Weights of a small transformer language model: MLP 704 ReGLU.
MLP neurons of a small language model. Each row is named by its layer, matrix (down: output weights) and neuron, and shows model dimensions 128-223. Each number is 200 + 20 x the weight over its row's rms, rounded and kept within 0 to 999. A neuron's up and down rows have the sign that makes its largest values positive.
After each neuron's rows, "fires before" lists the tokens most often just after its 100 highest values on Wikipedia text that the model never trained on.

L2.down504,208,170,202,223,184,200,161,221,180,216,210,201,226,195,197,194,183,216,206,206,220,211,193,187,193,216,194,226,189,204,193,181,203,208,185,149,154,210,205,185,178,153,203,196,178,186,226,243,206,206,182,177,203,199,193,197,205,183,196,207,219,197,223,208,211,193,198,184,215,183,188,210,200,201,211,227,219,228,149,189,205,226,172,189,210,177,193,206,206,199,187,201,203,168,220,199
fires before: "e", "d", "ing", "a", "an"

L6.down130,217,237,200,204,160,204,188,182,216,226,198,213,189,188,188,195,184,201,183,184,201,176,193,198,223,214,235,190,209,189,224,229,155,196,205,178,209,270,203,234,186,168,189,194,169,189,223,205,178,208,199,160,221,199,199,196,212,165,209,190,222,215,207,193,193,199,225,179,174,200,168,199,221,169,187,237,220,201,203,215,207,192,205,239,201,208,192,209,185,198,236,216,203,208,168,227
fires before: " |", ",", ".", " C", "\n", " A"

L7.down546,157,192,159,227,173,177,196,175,196,241,192,246,200,194,206,195,185,185,213,218,225,196,204,200,215,221,181,212,180,199,222,193,196,208,194,177,193,214,181,213,199,191,217,199,204,206,181,188,165,204,190,213,194,186,193,209,206,209,222,220,176,191,166,194,212,192,213,216,213,202,186,208,197,212,194,203,209,210,152,226,199,253,188,150,200,201,187,185,217,199,182,229,181,194,204,219
fires before: "ing", "ary", "ch", "e", "c", "on"

L6.down477,232,206,195,206,197,217,197,180,199,216,186,232,167,194,206,174,221,177,176,233,215,169,174,203,199,193,201,161,189,171,199,197,205,191,204,195,198,226,203,219,190,217,215,210,225,208,209,200,190,216,182,197,182,196,208,192,153,207,191,193,212,184,219,189,231,152,199,213,232,243,205,171,229,232,196,145,198,203,195,220,221,142,226,190,201,201,233,208,222,222,235,194,178,190,180,215
fires before: "t", "ad", "y", "f", "am", "en"

L8.down334,208,192,244,185,174,207,186,193,220,234,199,221,202,198,201,205,224,201,179,189,186,180,202,194,192,202,194,199,185,203,194,193,179,169,221,168,206,203,180,192,220,157,152,231,284,198,171,182,222,223,215,216,204,183,188,210,175,210,187,193,186,210,247,165,201,211,191,219,202,212,209,225,195,179,226,191,218,184,233,207,208,205,220,182,233,203,191,214,173,177,206,237,178,187,246,194
fires before: "ce", "c", "ary", "is"

L7.down120,190,226,194,188,163,219,201,204,228,226,226,197,239,212,186,210,231,235,169,201,188,180,163,160,196,224,244,209,211,187,205,186,201,196,207,201,200,223,225,179,204,210,205,204,193,215,207,206,235,213,183,160,218,184,205,231,187,173,210,185,192,202,232,194,210,187,209,203,235,220,175,209,201,208,188,204,200,183,173,208,213,190,196,201,196,198,221,202,186,205,183,192,168,220,179,260
fires before: "o", "r", "en", "re", "u"

L6.down147,195,211,207,196,208,180,215,171,189,185,192,223,200,198,194,202,209,219,211,221,196,175,148,194,189,204,206,201,209,203,192,224,202,187,162,235,184,214,209,214,186,179,185,193,236,212,196,213,188,198,195,188,138,198,214,151,195,172,220,219,202,193,214,203,193,173,192,160,159,191,243,174,205,154,214,182,215,186,182,166,181,189,205,188,223,172,228,184,198,178,228,199,175,173,241,206
fires before: "an", "he", "in", "her", "C", "ent"

L2.down146,197,199,175,175,210,218,175,197,212,247,218,199,197,222,218,220,218,225,209,214,169,205,203,220,208,185,191,190,204,218,210,226,195,171,188,191,188,189,180,184,218,208,210,234,211,225,228,175,212,216,218,178,174,168,205,218,187,212,183,195,205,184,162,162,176,207,194,220,185,212,197,202,176,215,194,198,190,182,208,191,187,222,226,241,205,191,222,191,208,194,158,210,178,200,184,210
fires before: "t", "g", "gh", "s", "ent", " of"

L2.down544,209,207,197,180,166,206,197,198,233,185,166,210,209,204,182,216,191,211,231,237,169,181,194,191,192,183,178,192,184,191,204,154,190,165,219,222,202,184,211,192,217,200,193,205,185,225,212,185,206,157,178,192,178,249,200,212,213,184,198,218,156,177,205,249,172,186,209,204,210,229,164,172,217,189,179,194,213,175,178,210,196,239,193,213,244,184,211,199,211,200,195,202,212,183,204,190
fires before: "ue", "he", "ing", "ly", "n", "her"

L7.down34,204,191,248,192,189,190,198,209,191,187,212,228,219,184,248,182,206,189,215,187,205,198,166,183,194,200,199,191,207,161,199,200,206,208,200,199,194,205,200,173,173,176,214,222,217,213,210,198,192,208,206,203,224,194,195,214,226,215,238,192,179,183,205,176,213,207,178,173,224,213,203,195,212,189,223,275,206,222,170,186,207,213,186,205,231,177,219,202,221,189,186,191,223,201,211,220
fires before: "r", "ation", "al", "ant", "an", "ated"

L8.down234,208,218,199,223,194,193,203,222,228,212,197,229,208,185,215,177,170,202,195,189,178,180,230,216,212,218,207,220,160,175,205,204,195,188,188,176,190,205,166,169,168,216,210,250,198,194,220,209,186,221,217,167,225,166,223,182,214,190,201,201,175,223,212,203,178,185,147,191,219,186,165,214,221,207,188,175,234,177,196,188,213,212,218,213,222,208,206,189,180,197,226,151,203,220,207,198
fires before: "en", "ent", "ition", "ed", "it", "an"

L7.down697,171,191,191,188,167,191,219,196,193,185,206,219,215,223,178,181,207,217,197,221,202,189,227,197,174,215,250,194,202,186,200,225,169,213,206,197,195,206,190,170,194,213,186,207,206,205,224,212,229,211,210,197,183,179,213,190,234,143,183,205,194,195,189,226,223,191,201,223,158,151,222,203,217,206,173,186,215,189,182,196,242,227,195,223,202,221,226,189,196,177,211,197,206,231,201,196
fires before: "u", "ff", "ber", "e", "ing", "uc"

L8.down43,211,215,200,204,184,157,224,168,198,211,168,225,207,191,246,217,198,179,198,209,196,161,204,204,201,174,197,184,230,150,204,227,212,193,206,210,227,216,223,172,201,253,191,208,206,195,217,227,199,185,188,232,193,213,207,204,216,197,208,188,207,239,201,208,184,205,203,173,178,191,235,197,189,200,200,186,202,200,194,239,191,173,200,215,215,175,221,204,218,188,194,218,186,217,223,211
fires before: "s", "o", "et", "p", "am", "ce"

L8.down681,220,184,192,204,235,219,194,216,200,208,200,204,178,186,199,199,196,203,220,167,202,201,233,208,205,209,156,202,217,177,189,211,238,214,205,222,192,186,188,206,218,175,201,176,179,191,198,207,183,210,185,171,180,194,184,231,187,163,216,231,188,230,228,201,223,181,187,215,176,213,160,186,196,217,183,204,197,229,205,203,188,223,179,241,194,178,200,183,242,177,222,231,199,198,194,215
fires before: "u", "ain", "ic", "ur", "ure", "op"

L7.down124,204,208,238,183,192,199,204,174,176,218,177,208,186,166,227,174,250,172,209,182,219,236,198,220,196,215,211,172,194,187,199,226,178,211,181,223,184,177,219,181,215,182,178,208,227,219,215,202,219,212,182,211,200,202,191,233,206,168,230,218,214,197,211,202,213,208,208,160,214,200,208,231,195,183,215,212,210,222,181,177,190,200,198,177,179,174,170,205,181,222,213,203,189,207,199,224
fires before: "ation", "ate", "at", "ated", "ary"

L8.down635,207,226,200,180,197,224,196,194,205,204,199,182,198,204,194,202,229,171,198,237,211,207,178,211,221,199,212,181,207,196,184,200,192,174,201,215,169,216,179,202,210,189,202,159,218,212,210,182,186,231,206,177,150,172,175,209,209,207,198,196,216,233,203,180,165,231,202,184,208,235,198,199,149,218,211,172,186,191,201,194,187,159,169,176,201,166,212,210,220,222,195,216,219,217,205,192
fires before: "t", "ed", "ing", "ment", "ent", "s"

L8.down380,224,205,231,240,202,181,212,228,213,237,195,236,181,196,202,224,188,226,172,197,184,201,169,199,195,219,203,195,171,192,191,175,217,212,178,202,169,198,227,201,220,224,181,180,237,239,220,177,203,209,213,186,187,177,212,193,228,178,197,205,218,208,203,174,208,216,209,207,173,218,209,172,201,213,181,204,189,217,156,199,191,221,188,191,198,209,222,190,197,169,224,170,209,188,206,149
fires before: "her", " A", "he"

L2.down28,202,182,171,192,224,183,190,199,180,202,234,214,191,230,259,219,221,214,204,206,254,164,212,209,179,196,197,191,203,232,169,196,198,195,216,204,182,178,228,185,204,168,193,196,208,232,179,204,217,211,184,213,227,204,203,179,209,193,192,225,217,178,175,189,165,189,189,189,220,226,179,224,198,195,161,263,232,214,177,203,195,198,194,200,230,182,222,204,206,191,210,198,185,187,184,195
fires before: "r", "al", "ated", "ation", "k", "."

L2.down649,189,204,169,203,197,172,192,164,168,202,213,239,219,200,195,185,184,182,191,199,192,151,206,233,190,233,197,184,218,192,228,202,218,178,213,176,158,211,220,218,213,158,197,199,203,202,174,186,190,185,182,188,202,192,199,191,208,231,223,201,209,209,223,200,210,195,203,203,192,194,203,213,186,181,184,180,167,196,218,174,181,175,229,196,165,212,204,209,165,216,192,226,193,205,215,214
fires before: "ent", "s", "id", "ain", "ov"

L7.down221,191,197,214,211,206,207,201,221,196,216,190,222,161,200,217,169,185,210,187,197,182,162,181,215,189,193,215,229,242,216,201,195,236,159,205,211,204,213,217,214,200,203,179,211,194,218,201,216,203,213,188,170,203,194,194,171,206,188,213,191,198,168,201,202,221,210,245,187,202,207,173,167,191,196,210,217,203,235,205,223,199,235,224,198,190,182,213,206,170,226,197,186,202,179,198,158
fires before: "ay", "a", "an", "at", "ac", "k"

L7.down63,218,164,231,198,164,224,197,204,198,230,198,223,188,186,226,201,154,188,197,190,237,219,209,183,215,165,198,187,203,206,192,186,205,181,211,205,176,164,203,207,200,168,190,239,196,198,226,250,220,209,209,169,210,207,167,184,226,215,197,187,224,210,205,183,211,219,223,186,240,197,234,195,201,206,189,228,194,184,215,206,212,197,180,194,214,172,215,219,203,220,204,221,176,224,189,204
fires before: "an", "gh", "d", "it", "or"

L8.down427,204,216,223,184,220,177,169,197,227,180,166,183,212,227,212,204,204,206,183,182,203,196,215,192,215,196,191,220,188,202,188,165,207,202,169,206,178,203,226,186,181,228,207,241,168,199,202,193,191,171,195,215,207,196,221,210,202,198,217,202,211,156,212,221,186,192,182,184,227,244,191,218,186,165,224,207,176,238,176,212,202,220,206,197,218,205,153,173,205,198,212,209,218,200,204,174
fires before: "t", "nt", "ut", "v", "ld", "p"

L6.down55,194,196,215,193,151,199,216,195,195,201,220,210,181,224,190,209,212,225,210,218,158,171,209,198,208,167,201,204,188,205,199,174,216,198,196,168,194,179,207,202,198,209,234,231,177,215,186,157,210,210,201,172,193,188,232,187,187,194,214,201,186,206,225,225,206,227,194,208,176,194,168,222,214,178,210,238,238,184,208,197,193,209,187,193,240,195,204,213,199,176,209,182,205,192,213,172
fires before: "ue", "on", "ent", "id", " |", "ed"

L2.down92,186,181,210,182,201,224,219,222,190,224,177,195,223,202,189,183,209,190,230,210,183,246,203,216,204,194,228,187,226,192,198,189,203,204,162,188,212,207,230,227,174,193,198,182,160,223,225,202,227,177,198,222,201,212,194,208,204,217,212,182,186,209,198,185,207,193,237,169,215,200,223,227,177,226,218,182,203,195,209,173,208,212,187,188,180,195,211,171,172,243,209,215,185,207,263,188
fires before: "w", "c", "d", "v", "am", "en"

L2.down143,192,207,219,189,180,222,206,206,222,246,226,197,205,196,205,187,170,211,208,201,247,194,193,203,186,215,176,212,199,215,221,169,190,218,153,222,181,189,204,188,222,215,211,246,180,208,235,220,197,247,179,223,197,163,174,136,214,191,210,225,213,216,193,156,222,208,169,175,210,207,173,200,213,213,233,191,189,171,188,206,230,197,215,209,211,182,223,199,194,205,196,183,179,189,203,201
fires before: "so", "l", "th", "-"

L7.down313,163,185,212,194,184,193,210,169,240,193,222,170,204,225,200,212,224,221,202,228,222,207,213,241,183,215,235,213,173,194,218,215,201,203,189,186,201,174,180,177,169,199,199,217,209,195,171,190,180,201,215,195,206,203,197,205,213,203,186,175,185,224,190,187,199,244,192,205,224,202,192,188,167,204,213,166,226,221,183,194,186,208,202,251,221,193,234,218,201,224,196,204,179,192,227,216
fires before: "t", "s", "ter"

L2.down289,206,225,188,192,171,214,207,231,194,191,196,222,215,213,236,212,219,207,189,193,206,184,232,207,222,181,179,164,215,209,201,186,221,197,187,231,197,201,206,178,207,205,188,222,169,205,216,181,229,192,223,202,187,193,200,194,216,210,193,200,225,213,172,157,206,194,201,169,177,214,213,208,193,211,205,198,192,219,195,197,190,203,190,204,211,211,196,202,173,186,206,231,216,210,193,195
fires before: "ow", "ort", "o", "re", "ip", "ot"

L6.down29,186,177,175,179,203,185,201,166,192,199,188,194,208,197,218,176,175,172,215,182,240,209,217,186,229,217,188,152,220,193,187,190,210,199,188,196,190,199,228,214,264,199,205,178,196,197,206,241,203,190,251,219,201,204,219,210,250,221,199,187,193,215,220,207,195,204,180,203,179,191,201,201,192,194,212,204,175,222,230,160,187,192,221,203,192,182,209,217,216,190,210,194,229,208,206,190
fires before: "s", "od", "ain", "or", "o", "ion"

L2.down555,175,209,200,188,170,194,197,209,197,183,192,198,174,200,205,175,194,199,203,205,192,200,160,190,216,202,211,224,162,201,159,212,205,218,182,196,208,213,215,212,181,188,173,213,193,200,185,221,202,216,184,216,205,201,224,146,228,221,215,241,173,168,217,204,161,215,198,175,203,185,210,196,200,146,213,208,217,198,176,200,195,157,217,203,191,231,186,203,255,209,206,195,223,199,222,202
fires before: "t", "or", "ive", "ic", "ing", "er"

L6.down691,192,185,158,195,210,174,212,214,178,187,158,220,248,191,201,192,257,223,219,209,211,196,186,206,204,220,201,205,224,175,189,185,186,235,172,201,168,197,191,189,182,169,235,180,212,211,213,188,192,180,206,219,209,224,168,229,236,215,191,223,215,196,181,172,184,202,198,194,228,204,214,199,207,235,203,220,180,204,208,193,193,205,211,195,203,167,213,219,149,193,203,186,180,183,213,231
fires before: "ary", "ed", "er", "en", "at"

L8.down200,199,197,153,224,172,217,213,212,197,178,170,177,177,170,204,199,210,171,214,206,156,190,198,188,235,194,192,223,186,174,211,193,243,206,211,178,211,221,194,189,200,204,203,202,195,212,250,188,166,198,179,199,204,187,149,188,202,181,232,199,189,258,208,212,234,202,221,189,197,217,171,180,230,185,176,205,209,184,185,197,225,193,171,195,173,193,210,194,227,217,205,242,177,230,187,206
fires before: "ent", "en", "ain"

L8.down33,186,178,197,234,243,217,214,201,230,214,215,226,170,214,213,166,199,167,190,196,183,211,196,177,201,195,170,194,191,180,194,169,225,168,191,162,179,187,164,219,214,240,205,163,217,208,174,186,182,200,196,206,201,217,167,183,186,196,178,213,210,177,203,236,214,194,199,210,218,178,205,185,217,212,208,201,161,175,152,187,217,192,202,200,179,197,229,170,210,173,221,183,190,194,213,208
fires before: "d", "her", "m", "or", "v"

L8.down179,231,189,206,203,224,217,199,203,199,201,194,168,210,188,198,182,179,201,175,239,177,182,202,173,191,187,205,184,202,185,218,158,190,193,195,213,207,213,227,229,174,189,196,179,221,171,166,202,235,212,216,214,202,187,229,225,207,215,195,208,205,220,199,216,208,215,192,214,208,184,268,205,222,184,232,214,200,205,220,201,197,238,195,201,249,200,210,182,184,184,208,205,226,223,199,234
fires before: "y", "ical", "ic", "ist"

L2.down698,205,207,206,174,223,237,198,187,213,193,199,218,191,195,193,209,192,187,181,201,197,193,200,183,172,192,184,190,218,219,181,198,215,200,194,187,179,201,196,192,234,194,179,169,210,229,217,188,194,193,175,194,212,205,176,198,155,195,234,195,200,196,197,202,214,188,225,176,186,222,183,196,202,202,163,177,192,191,173,234,209,160,213,172,239,184,206,167,231,173,190,128,180,215,175,230
fires before: "e", "t", "ad"

L8.down92,161,218,187,207,204,181,209,194,166,200,199,236,211,198,182,196,216,207,217,195,176,173,181,189,235,200,176,172,218,210,173,234,174,220,172,185,183,200,205,163,182,241,200,188,215,208,219,209,233,204,200,214,186,205,210,243,187,196,238,191,195,184,194,232,227,232,198,186,213,196,155,204,186,191,206,221,198,186,185,201,211,166,207,225,206,218,203,210,204,193,204,193,203,214,201,188
fires before: "o", "e", "ent", "ial", "ber", "an"

L6.down53,155,198,207,200,185,182,172,188,193,218,192,188,185,201,175,206,200,199,192,216,181,181,191,211,172,187,196,202,187,216,189,231,210,199,217,209,182,213,205,186,189,207,208,207,216,188,211,188,199,195,210,203,208,234,210,202,188,159,199,213,227,174,212,208,211,218,205,205,217,199,175,197,198,167,202,198,215,187,236,156,209,191,207,189,203,238,199,213,211,185,235,166,219,242,220,183
fires before: "e", "ber", "i", "ct", "ew"

L8.down552,218,211,188,193,218,211,212,223,213,188,187,202,239,218,210,214,213,203,234,162,167,171,177,194,235,195,198,192,190,219,179,187,208,200,210,193,217,187,230,165,215,212,162,206,209,189,194,212,213,195,190,216,186,202,196,187,218,234,207,205,194,216,193,221,207,198,205,184,205,190,206,170,229,148,162,200,212,202,190,224,176,185,183,173,182,163,227,190,207,237,223,209,158,203,233,180
fires before: "er", "|", "p", "am", "y", "-"

L8.down19,196,202,189,210,183,206,164,204,200,203,192,187,192,227,205,196,213,211,163,195,194,226,220,171,193,195,200,209,179,201,231,200,188,185,205,218,177,189,189,222,163,171,209,174,204,240,186,191,196,204,215,192,209,193,216,186,213,219,185,189,199,219,206,224,244,164,204,242,202,168,185,209,198,217,188,193,173,229,195,191,189,209,231,210,182,191,191,190,190,177,241,189,199,171,194,158
fires before: "r", " ", "ic", "a", "ian", "ia"

L6.down680,197,189,224,234,224,184,191,162,238,192,187,215,159,220,236,215,170,200,198,207,222,193,183,199,209,212,213,206,196,177,215,184,209,201,210,189,178,168,176,219,184,198,223,186,208,220,234,169,194,224,200,191,219,269,202,193,187,214,164,201,184,160,202,227,202,174,209,207,205,222,241,208,234,209,218,228,206,210,209,242,200,183,196,184,228,205,194,205,227,218,208,201,201,199,197,240
fires before: "ion", "c", "or", "t", "ce", "f"

L8.down195,170,229,202,225,173,178,208,190,203,180,184,177,212,219,208,230,200,196,200,192,220,212,173,203,190,218,197,206,202,222,207,222,209,182,181,205,234,243,220,202,195,188,167,184,176,196,214,204,210,194,173,207,194,206,215,183,205,231,225,205,207,241,220,175,217,236,184,195,191,198,209,182,204,181,232,197,223,193,209,177,196,209,216,193,185,239,191,198,177,232,221,235,190,188,225,188
fires before: "en", "ent", "ing"

L7.down278,224,190,204,194,181,180,212,241,172,188,186,204,177,222,211,169,184,182,230,202,186,193,201,182,216,234,167,216,219,198,191,193,253,217,218,201,223,221,193,195,193,189,222,173,203,210,198,222,198,189,173,252,208,237,202,184,193,199,207,173,174,209,197,173,224,215,159,208,219,225,190,174,221,209,213,187,173,217,197,205,205,202,211,239,174,187,170,157,229,190,203,208,191,199,158,200
fires before: "r", "in", " of", "|---|---", "en", "."

L6.down240,195,202,217,216,174,202,201,176,205,212,178,190,228,182,224,193,198,199,204,208,210,200,183,209,216,188,216,199,193,145,194,194,164,193,206,207,170,221,183,228,224,211,201,155,207,216,216,220,215,196,180,212,209,222,179,164,197,186,198,197,159,182,209,210,192,185,219,166,167,245,192,178,174,180,195,187,206,186,183,162,186,208,210,203,223,170,197,188,183,205,163,203,190,201,209,203
fires before: "he", "ure", ".", "u", "n", "her"

L2.down464,214,215,181,210,201,226,210,204,173,194,203,232,188,181,201,192,163,192,224,220,215,171,200,183,197,195,167,193,197,181,172,225,176,223,222,175,163,237,196,185,197,167,181,202,218,204,178,205,189,200,218,241,199,202,148,202,221,200,228,173,217,202,244,185,181,197,211,190,204,230,194,243,210,171,207,167,217,209,170,201,190,198,212,199,224,169,203,199,177,202,209,176,219,210,226,172
fires before: "ay", "a", "ast", "i", "an", "es"

L8.down345,208,223,185,177,198,195,217,213,189,181,185,198,198,164,180,195,178,202,228,192,184,175,185,184,209,193,213,175,192,176,236,196,195,203,192,213,208,201,242,227,184,234,228,208,184,199,243,203,233,205,212,222,196,198,184,160,188,222,207,198,191,193,182,212,203,227,190,209,185,173,175,195,206,203,207,164,185,211,232,201,196,196,214,185,197,172,237,205,198,223,206,185,186,183,191,203
fires before: "so", "l", "th", "-"

L2.down356,212,219,184,170,170,211,206,192,196,187,184,203,204,245,164,224,204,169,196,198,195,174,148,188,204,191,185,177,239,208,216,214,182,196,180,255,205,213,186,210,186,211,195,203,208,207,170,241,202,202,199,209,210,223,189,197,188,197,172,238,221,212,211,206,189,178,198,224,202,219,181,205,236,189,180,208,170,168,199,208,246,226,226,221,192,194,212,191,200,174,181,203,176,246,209,201
fires before: " the", "t", " a", " ", " F", " B"

L6.down389,184,220,174,221,185,224,228,191,221,175,181,211,227,219,178,218,185,185,199,175,170,213,211,174,219,199,237,187,198,198,185,235,173,200,192,185,216,241,224,179,183,129,171,170,195,215,215,173,176,202,193,223,206,204,205,175,190,205,253,218,204,205,198,216,216,219,223,197,189,215,170,230,219,227,222,217,220,212,212,169,182,224,193,234,208,182,199,177,185,231,209,228,197,232,176,246
fires before: "en", "ent", "ation", " |\n", "v"

L8.down268,204,194,212,192,209,211,199,205,207,216,185,214,193,204,151,210,205,243,210,206,183,181,181,188,188,173,229,206,197,188,210,177,222,200,218,228,216,200,195,118,214,190,211,196,176,188,179,205,200,208,205,170,242,211,139,181,184,204,171,221,202,178,231,152,196,217,189,223,162,212,222,203,206,241,204,200,171,179,217,199,227,203,211,190,183,164,196,210,236,190,184,193,212,196,233,202
fires before: "ol", "on", "n", "od"

L2.down670,167,195,242,180,227,181,146,210,223,171,187,257,196,203,209,162,188,208,178,170,183,159,217,209,220,232,213,239,184,226,186,184,172,171,229,208,177,225,208,169,227,167,199,202,188,204,213,183,185,194,185,198,172,211,202,162,208,185,175,216,194,191,206,171,203,192,194,184,198,243,191,232,193,154,222,191,214,220,193,213,220,190,211,186,213,225,163,204,221,193,191,204,227,197,246,199
fires before: "p", "t", "c", "ce"

L6.down386,191,206,219,234,223,199,162,190,166,211,191,225,228,223,207,172,179,233,201,203,205,153,201,210,159,191,224,235,176,192,160,196,183,210,172,171,196,188,189,197,187,163,177,208,226,203,191,218,205,218,190,200,209,190,229,183,224,188,211,198,154,176,243,193,193,205,212,189,180,214,148,190,230,211,221,193,212,214,249,193,222,212,226,223,224,190,199,197,193,159,219,197,233,203,211,239
fires before: "om", "u", "ition", "uc", "ul", "it"

L2.down32,182,238,191,186,188,185,203,188,158,187,227,255,186,185,212,207,203,175,204,199,231,159,202,187,190,203,220,181,184,219,191,208,199,202,202,200,145,185,212,175,168,182,175,205,212,221,205,210,187,231,200,195,167,208,174,183,167,209,190,198,186,204,197,182,172,211,208,197,220,202,190,191,211,177,243,178,183,223,239,227,167,195,213,214,210,221,210,200,177,204,221,210,216,196,249,184
fires before: "er", "ork", "a", "ay", "ard", "al"

L8.down31,193,210,202,192,181,190,216,180,229,212,202,175,191,189,180,174,179,203,191,175,238,176,224,183,201,215,173,214,193,236,187,221,187,231,179,200,219,182,208,181,200,195,213,217,211,179,265,169,225,189,233,201,185,149,188,192,211,197,164,189,186,226,155,178,200,181,192,190,184,191,174,219,196,192,209,169,196,213,203,210,235,199,197,185,203,168,212,207,189,196,215,210,187,197,195,183
fires before: "l", "f", "-", "ic", "th"

L8.down634,213,207,164,215,199,201,213,228,221,196,166,219,146,223,175,220,201,220,205,227,195,178,179,173,194,194,204,214,180,159,235,204,187,141,243,190,201,190,182,162,166,208,207,164,189,211,192,257,194,184,202,169,180,214,229,232,203,186,204,211,199,189,202,198,215,206,226,210,163,200,192,207,204,203,186,196,173,180,213,228,173,205,195,182,195,198,206,210,229,184,206,214,192,168,232,158
fires before: "ol", " |", "on", "ing"

L2.down198,190,202,211,186,200,211,227,218,217,205,201,228,224,221,206,174,183,214,223,247,202,169,204,188,218,191,206,205,214,197,228,204,220,202,228,187,202,239,217,190,204,178,186,187,195,211,174,219,166,202,218,210,205,186,195,193,207,209,194,185,217,232,212,194,162,197,229,178,213,188,181,172,188,201,203,200,209,181,161,171,211,214,188,231,125,185,198,229,188,171,187,182,238,180,204,152
fires before: "er", "a", "ro", "end", "s", "an"

L7.down262,230,213,213,197,162,203,203,200,218,204,160,197,209,189,176,195,188,218,208,182,183,219,200,181,178,208,184,175,244,190,202,198,211,168,191,243,208,159,228,173,183,194,178,216,211,222,195,203,195,188,205,216,194,227,224,227,217,202,178,230,222,218,192,193,190,168,238,206,211,194,200,213,193,232,211,205,197,206,215,205,195,219,203,181,202,182,220,187,207,176,212,213,218,178,219,171
fires before: "e", " a", "l", "a", " the"

L8.down589,214,182,209,173,205,207,213,187,213,230,146,218,186,162,160,213,193,190,213,182,205,197,179,212,206,198,169,192,220,197,215,224,213,174,212,192,210,184,185,234,199,182,160,190,234,218,204,188,212,213,185,181,219,243,187,197,184,213,212,230,189,207,211,207,209,210,192,170,198,234,231,221,206,217,198,207,196,215,207,187,206,172,252,217,215,221,179,174,203,204,204,207,230,205,207,183
fires before: "ion", "or", "ary", "el"

L7.down112,181,216,190,217,196,219,212,216,232,230,213,186,245,197,163,188,209,188,204,218,153,172,183,229,208,197,208,192,182,212,198,181,174,212,205,184,201,215,180,207,171,211,196,181,211,222,147,233,198,206,218,199,160,187,204,243,201,216,172,200,199,212,200,205,210,223,215,216,220,234,237,220,207,185,202,200,227,175,148,211,192,190,184,203,203,181,193,218,212,205,211,209,180,188,175,183
fires before: "f", "y", "p", "her", "v", "i"

L6.down91,185,209,226,191,167,188,196,211,188,243,186,210,203,191,184,249,199,188,208,232,210,191,210,230,217,216,188,191,166,243,234,199,184,213,204,177,206,169,216,208,201,210,221,203,191,191,253,188,190,208,180,233,143,222,152,193,170,186,213,205,192,201,203,196,185,214,183,202,199,195,203,191,220,175,152,196,199,235,195,214,213,202,236,214,236,189,216,193,215,196,207,215,203,199,207,186
fires before: "\n\n", ".", "M", "-", "The", "A"

L8.down58,193,210,195,209,178,196,190,199,193,221,196,209,202,198,229,236,201,215,222,199,201,189,189,194,205,177,208,189,190,202,200,221,217,224,227,202,189,202,235,183,207,210,201,176,205,192,231,228,214,237,211,209,175,179,219,202,210,206,197,197,209,220,195,192,179,219,192,190,226,211,194,201,199,198,190,181,186,201,189,195,188,201,186,229,200,203,213,219,175,175,209,212,171,243,172,223
fires before: "r", "o", "re", "en", "iv"

L2.down295,209,222,216,178,162,159,178,177,211,176,171,203,207,191,150,221,218,175,195,197,202,217,193,211,204,198,206,178,192,192,174,224,211,192,193,174,211,251,193,203,217,188,191,207,225,197,211,193,210,192,199,158,209,186,227,187,176,202,230,228,194,220,223,164,168,217,180,227,234,200,192,188,244,204,196,200,210,177,220,173,172,211,218,222,211,211,212,215,201,209,226,197,210,187,206,208
fires before: " |", ".", " |\n", "–", ";"